config.toml
n_layer = 19
activation = "gelu"
norm_eps = 1e-05
qk_norm = false
bias = "none"
tie_embeddings = false
init = "normal"
lr = 0.00226
beta1 = 0.95
beta2 = 0.95
warmup_steps = 474
schedule = "wsd"
final_lr_fraction = 0.0
train_tokens = 112200000
MLP neurons of a small language model. Each row is named by its layer, matrix (up: input weights; down: output weights) and neuron, and shows model dimensions 0-159. Each number is 500 + 50 x the weight over its row's rms, rounded and kept within 0 to 999. Numbers have three digits each.
After each neuron's rows, "fires before" lists the tokens most often just after its 100 highest values on Wikipedia text that the model never trained on; "fires on" lists the tokens most often at its 100 highest values on Wikipedia text that the model never trained on.

L6.up57:480393558507513519454454473526460461465457399531446512511496493540484594517482439481507520468464515535485439487499508586478468513554520483425482469494443436490567472513489556510540501583601503559512478480566473464425522517540468553532492500477437478484527533529460572515436579403572499499488575561465618453529513409468430620534587513571515500510604474530373560483549431548649409514493490602387535499514483510548476507550535605420452578520437499542520530498522518526514571514519519
L6.down57:407563459467510466518461527542530512571440529614551498554466545576423482553494551575535467414573423535528531551539508477434505451449472527509450463480510493559524488543511525513517404486446511496536453505556459494561462441528521444495584441481478546510507476505534442489530550553442409512586404519547539589495613488499470451501451509437460528459444468452446503526518510370522535468577536436520487484456592544619508560435562403519597505442490438423479490468423406508494437585462438
fires before: "\n", " The", " In", " He"
fires on: ".", "le"

L9.up155:466349485552563494422425409481471604450455373571479435498500430556525445557456467501517504508484481509470460517539526620563459528480376494468444545467501489456514512553465526597512490556502504537473465414549512442413509550527561478538509410554450531572490566533417498474467488374491572524471532440505508508508596455467446602540526519518500498481566511463493538509489493466548507480480398504484518488578497460544447512537540552484510451594428507539557562528528586500545609464439483
L9.down155:528568519500461511536399506469478494575459489616638497507532518500542504489375488491580443484436481462438436526502482548510538418530421535488421532548412610473526466515507498517482516479519523465530508447587547425522474526467534638482532493510544352481506434577466452542469469376462502573475473546558524532525558526490419519512480366509559523583504454526527565519460546488555476520561506447506475510497460497439484507554535502444382554495432420536496550531442555545495558443489487
fires before: "\n", " The", " He", " H"
fires on: ".", ").", ","

L14.up300:439572460493530596487539456500409471489485482620493570630508497478622519466561470535531491498541547492483526471473495414478473455613424506535446535478508458533430503509503528511515459466462461507605461425579441449465504563521488473582520492482556438411543593495451514593515514461448491466555548527552457476517534456505484637514479420467487514550545445544448570499477497505484356524519492560469542493522482509455404475543502591466425547490472485525436431515478582459483430382456535
L14.down300:518520535497537539527444616430454487445477497544431399451491456525480423473469472526546453480473527513461520531620517539507569464528564454583512529391402496415509413469469460468411536459519430438449565570448518435499542473466487409472553542531474485638523492518459554426570585490536540468437467501399508512593479567541553510504449579493483415527421506498529470553500476449539561582534501555592500475505467533469549520529571542470540462597530500592474546453474455455477541528451456
fires before: "\n", " a", "-", " |", " S", "N"
fires on: " ==", "°", " is", "ip", ".", "elf"

L2.up207:442594460512546525491446435602574537496467504499422485494452599577472505564592564489435464468470544496432451548505487537473462468488492540475452506515497429536530512451581584541568493527552519583538498411508493557480513413550497544464531550554491558501588628655512474515536461502586429493629539499654550513438527469475574522499505415499445488457459455538442527477453479536513441537479511472411426586517459537542538483543586527511470510469476458520459515501486536445508450485447548
L2.down207:535531577589478539556507450565562436425503542477273438515453532528403453525482552487517440503463469559547394562446495482451549491469530519529505500508515359536470526507570510506578495528504470578496483417512529561503467462455446536451553483521446504471545522538507516478503508506562474503513494406570475564440429517455519537547466510509454528433448519552486519531438535592530469508490446368456492537573541571602479585619524504514474421488513453441519500426492533525544522437488481
fires before: "ust", "oin", "ob", "q", "^{", "un"
fires on: " j", " s", " km", " r", "istrict"

L9.up99:497527433500565543549442552481488575472463505518482441498560573600582542503549586505508542500574509615409417484509460568485427559422477457478472576531435430537544464459536570568466597473477621556460432406485575621495564483483477602556463500448473467542567520520437509568522492495544464551410549509500455502512460549565428484555487411541437523520561414507425465504446532489463529471490446513514435507517496530452431495491546491451508504532508562561508468446484540484438381500525464
L9.down99:504508614511540536547510453483459553553556459540562505502474456450517460616365569539420484546472460530444517504532509452496475446520457541507523496522514372490524370523466490479433405473419526590450556511549494423505516501426485434486410468525433504483480499428544498514531525518488485475567526513472466572556517590534451573511511562520514401510484519432570489618536434476465426414533440540501470593570485471448505588432505528574422480437502491509602499547498584543464564518480489
fires before: " |", "\n", " 6", " 3"
fires on: ")", " |", "om"

L2.up81:505460565520485499501529522500433583622462491511471510613532479526531427595482569482546610524396474504545591461624539592559482498455497423479508473490488465425562455499516511559452475495449519534431515472526520489496484470502489439511462377488418548474471542518546475369514421479441523463505406554553484421496469508526444395518524476502520585523601458461508493466559444529568486466487510474524589560475499494461468557530461482485519542493496574539530552556542412506504572629538414
L2.down81:495514499491473450476451580499467454597593534368382490512543463592603567560416485493483536437512461428559499444435519495523489495466536463599451512504541461564491592556567566539501531574449523459446462459611493510514551529419529561535510519512507585524454460441468477450453483568460493514527531523537430483500446505430503415530424550454493513491458522434517461521471530481385449465498476442556544525562428492527464574494534443459497543421554492512629488387481588538508485476510432
fires before: "c", "ign", "g", "ase", "th", "mer"
fires on: " des", " com", " rele", " ro", " con"

L8.up24:382510419544522534417520510530530540451454501514475368515519521531494480514503514435489509483560540550491548473471546496557488556533493392460509478549450464511582425567495516565412578553596501582524482490405495472431558535487498482543541514527398505612500519512423610600391540521502528519527460501530449414485525471476495536572538550595433579591491529456486484457425451499473444503500438570497542444523565438494525550470484501457518497506472483478470589517432556364451465554435485
L8.down24:523570456532519575508466518543543490527563561591517447451500466560514421449567452506444556531451442519472478522590498475430508448492540586548533576459484457459542495489469435457457422612552510506561584486549566466436484505524540447483486540423561595414518369432492485456553445426513417460547472542485563541421498511522438491484469523515514519446523502495535399544506456517461571536543527450512422492515579545521479489515452517525322513429492490552498451559577402508592552532517480
fires before: "\n", "ely", "im", "ic", "ition"
fires on: "\n", "et", "at", "i"

L8.up182:551535518487477500454472575553422474554427456583490566464603532459457493501493470461483478459545486592390538479585431502489526475415436556440486593444463479554491464537616487595445463491566630464472680497463553438434517511548534487541498469518494513472539523563441563549490416547504513514558463509534525486491400444401509563498497592468452489527531488425464461457565516521517504458520503582457555529480497451537470450460501482532538380521501484495469477522552452469565400451484507
L8.down182:627525532473520510574461466453470506536547476539457474507508535492436504544527498474586530466517468457613519491515609604584523475523501525547573383448535487569515525510516590476516482575506625479431380431498493486516547508567501516538524522515553484444476553434466450399447531492432467458411477549510521515566493467517445489420463501473468464430475546545533521501483442426487527502481498550523540448401427470501513542601535586449451535559551440457522458513322570474451480528517508
fires before: "\n", "ant", "ol", "est", "ance", "ro"
fires on: " inv", "v", "==", "ist", "p", "ific"

L14.up241:555491472439450571491467543433507542545402468601470511575589455457487493596574455494498554443537475537427396513459491630509493472498534462493416482623446463469536546482555443506504514552552521528550413515469502480533581501501555517494544580527489426375536489494490520510469485393516467490598467560489612406545482513479522586397525443521530466486508483586488544454539511514518536509520503552508505425563496473567451476420602508471424372527506495453504501473440493475511496448505438
L14.down241:535560553506553488542416516437537496460474517470480456456505517495474471576498489568459568448422501574528546585462442578539471455451520410490466441577487441492520635467577517511613429446533429474533536562469533469508558447471449408519436463464500487438576442474443446553499454453523481485555462575529486526501459538467574490492466427420433496512541559470537570501551492656546523451538579576508485499546438447457532536590485428557503421533550533506548527485474482572495507394413475
fires before: "in", "r", "rib", "ail", "am", "er"
fires on: " cont", "ist", "et", "ord", "oc", "gr"

L2.up138:450501593432470507542619408520461490537503465516444590511453515537565540513497452500497454574401489477547451550468501445504557568458503468450447529471518475504539449488512552468501510535578518477451516425535521516499488453455552543532506492480542530525524535500436500394506529524475562490465396589546505455552432477536560484551494477504471424602603527568528596407559371579536434530481547498435575543514480449423529526595565543410569451565486422498446568563571454549503524444559528
L2.down138:377463543423551472576576480495381539582428477542446603537446438462499483589544506520567388580486440496557444530515461464468510523485434455447491493453523461493495470450496519510525446485540544473534542462478487504454472426455516540535480517516471616464479530429526476402410454474526464533512534512572435437550450542553577555472662464483413431486530531513560495449559517539466502547519530467438566535469490416416547518518541510534489503540425408506535565490544454448509493436562573
fires before: "ord", "ond", "h", "l", "k", "id"
fires on: "ec", " dec", "cc", " per"

L3.up10:477420395437446544411498568507514540408510520504492526461504515569535493597526542426503550436450548541601578529465483518557481434464516484487497409455490519497541490604513489525410451565517504528506511510521470565483411538547478609484540318531563499481467499522524548493484456491537486500530461414511558508578493550444460592502468469572482550501513534474458472421463477528542625412494514571486518499566439584519494485450456379518524540497458542508511521613539555483474469396501455
L3.down10:480514595509617513582495508584499452591536454519311545592453485346526552453431529519477460562510469509461498485513472400479488510501479527536526483502546475549569504470556477451537463429474436483505539462467504492537567444469483401421490498523454555518631394564496488531542557503507460550499510483495462543419474494510618505499494487424581555444501480606503497519545520482447477484495541427553532449409481517518548539428495537440455548594489456525473420474517485547490546552476524
fires before: " of", ",", ".", " and", " in", " v"
fires on: "ction", "ics", "usic", "ement", "als"